python train.py --n_layer=14 --d_model=320 --n_head=5 --n_kv_head=5 --head_dim=64 --d_mlp=1280 --vocab_size=32000 --activation="gelu" --norm="layernorm" --norm_place="pre" --norm_eps=1e-06 --positions="alibi" --qk_norm=false --attn_scale=0.125 --bias="all" --tie_embeddings=true --parallel_block=false --init="normal" --init_std_qkv=0.0169 --init_std_o=0.00319 --init_std_up=0.0169 --init_std_down=0.00319 --init_out_by_depth=true --optimizer="adamw" --lr=0.000839 --beta1=0.95 --beta2=0.98 --weight_decay=0.0 --lr_head=0.00378 --grad_clip=0.5 --warmup_steps=328 --schedule="wsd" --decay_fraction=0.793 --decay_shape="linear" --final_lr_fraction=0.0 --batch_tokens=[32768, 65536, 131072] --seq_len=256 --doc_mask=true --train_tokens=508300000 --steps=7482 --dataset="wikipedia_en"
MLP neurons of a small language model. Each row is named by its layer, matrix (down: output weights) and neuron, and shows model dimensions 208-303. Each number is 128 + 24 x the weight over its row's rms, rounded and kept within 0 to 255. Numbers have three digits each.
Before each neuron's rows, "raises" lists the tokens whose logits its output raises most directly, leaving later layers aside.

raises: " towards", " within", " toward", " at", " like"
L11.down696:113127063168144128103124096142144121107125138112135133137074197124118085132103104137104123126176136158157107143120092136151136116129154137142160169106152097103174149160126120117153081111115120148157117155094134125120122126113139142146125118144146119143122146108132121116122155103096098160

raises: "ance", "use", "ring", "ness", "ese"
L9.down708:131139129124137134121171120094113124115118119114132182135093145119089136126143122105130179153132127151150125151128136070143143143158133157101122151096079106103143132142139131147129143136122078149114112151101090104111155138129136112112122137153157170179149132157133120081176093122167124108

raises: " =", " respectively", " share", " got", " RBI"
L9.down1090:144103082119156110136126122156145080099116126181130114139161156107108098140125140160137144109133097134138116093129110140115133126153150100122156107118103140116122119162104161174124110118113077135119133116150171125141133078119117147142101106175146163138100120120112150132131150132136124106

raises: "its", "it", "il", "ug", "is"
L9.down764:126097108153114187125120139156136107109143132157134086121138141127153142124130127152121161143114164118126172160137092090133160096086129155131129129120118123110133110141088099124099144120084171109079143142103174147117094131148150114141093094153159161106118112119152100088153154144115121116

raises: " (", " (1", " (8", " (14", " (19"
L4.down20:112138084105182178092112147145121129072124120131143179138128130098137151104126168110114116135086120102130127135161172152152111106137122116147152092109134132178108110161093123129085155135094094125137110126132158142086142155104137108132137111131115098142160128138115109137128105150111118128

raises: " of", " in", " at", " nearby", " included"
L11.down441:133126154144100090153125123150141108140125118086130118174104144121110144110128141122135057128134103079140164162161121159158150138138116106155107100116158111120120171126140173127100151134157135126183161171100156139129150124086162145146105133096121152140158109113108148086145123079139106159

raises: "s", "ns", "res", "rs", "d"
L8.down190:095157122139093140126142146121091122139147152152129104151128126139071129146081113154097089117109136106131112136128180125136146118146111141160106133132142159143129111165115129254115108164092174123114174099112121124127125093104120130118174153139141125135105102143125149120111083144179174143

raises: "ter", "tle", "ters", "ting", "der"
L8.down184:099115101130113144143125152128138160099144126107146138119136123084140142167119137131160146116171091144198146141101139114110159119124140129158106149124128130138107097146153097112080157148123098161130071157109128094125130149100080127120144142164137179142170150158127113115134115125084137125

raises: " which", " because", " where", " when", " whom"
L11.down884:132109094104125115164128161138173128119147171098085146102087110112113132093114101118153137096172135136146146115109110118138134148139162146119121157134177122128131097151167124125113110115110086140085141140159121143115100144145135110148147157164136126092097154113111196134087122118128095114

raises: "d", "th", "der", "rd", "din"
L11.down646:124116150142119111115099118154123139155132128083114140119137140136112117106103085135152132142079111113121160092085131121138121172130139133122130133162085099086126121107168126092087144160088142139123135143128158114129174173131101115121141130110103112142128132118119132065191125132142159190

raises: "of", "es", "e", "is", "i"
L8.down489:063131139124133093090084087151134144142147115136116155163175137120119125127153075173119115111187133166095144108101180121097108133112114134118155121127110125147132128166100124135147085140124135137109115145147134138138114118174116129128143078133135174152146116179134151102141103141120127149

raises: "–17", "–23", "-17", "-11", "–19"
L11.down122:142117118129110141089108130120148128178122100137135096084143116098118119114131087119116139166126142128113135171123117101111088134158187146078101098143149125135141130113146162152089147127146170129150154142098141138146176184120108132105178111119123119111153164105099138126134137124177141140

raises: "0.5", " 0.8", "12.", "11.", " 0.3"
L11.down890:134118159149156103083153119117140131115153141126127192118137133117126151128091113078124084123125102160131113140101144150125138109133147181132168115122120139122119150148154165201094067117108094116138113129101104170131110121101138123094129154110126137100152106125150136164155109124121139086

raises: "ation", "ative", "ated", "ed", "ature"
L2.down503:140133107133154147120098147155106125184089096116115104136132160092177118105116100117095112152155167142092108199053146093115120182115104174092130112125116140158157131113133140156116139135141138097121077124137092082124136076174123156136153117148114141145093170126100122119117099113119091135

raises: " as", ":", " above", " below", "ent"
L2.down433:142086148152137133131125138113106187134143132127141114118121122106113077133082131143135118088142149133120130136115108121091131094118113149120135123127117127112159151133142143091176111127118122124097121150069149156130149150167114126134144072175162139158129099090146105147126134117116157091

raises: "ry", "rie", "ries", "nce", " upon"
L11.down1058:142092137135092130120128147123105140129145102077128149179145095135144138127119098143128143101114139108095137133157153105132101151141186122111132112053129112108138138165164101165134128184104109092091138131155131110129180096109153083130128125137137127154132191155135125185133136159167149174

raises: " is", " consists", " was", " occurs", " has"
L9.down505:123134129137134118139102119154121113182124118139117136146158079154093122148147161109135134178085107152119093121170180152098115127130133115112124098129090125129120156104058105084127131108155160132138117091126121098140100102103112125131147091118135147164135077122119125149129138123114176122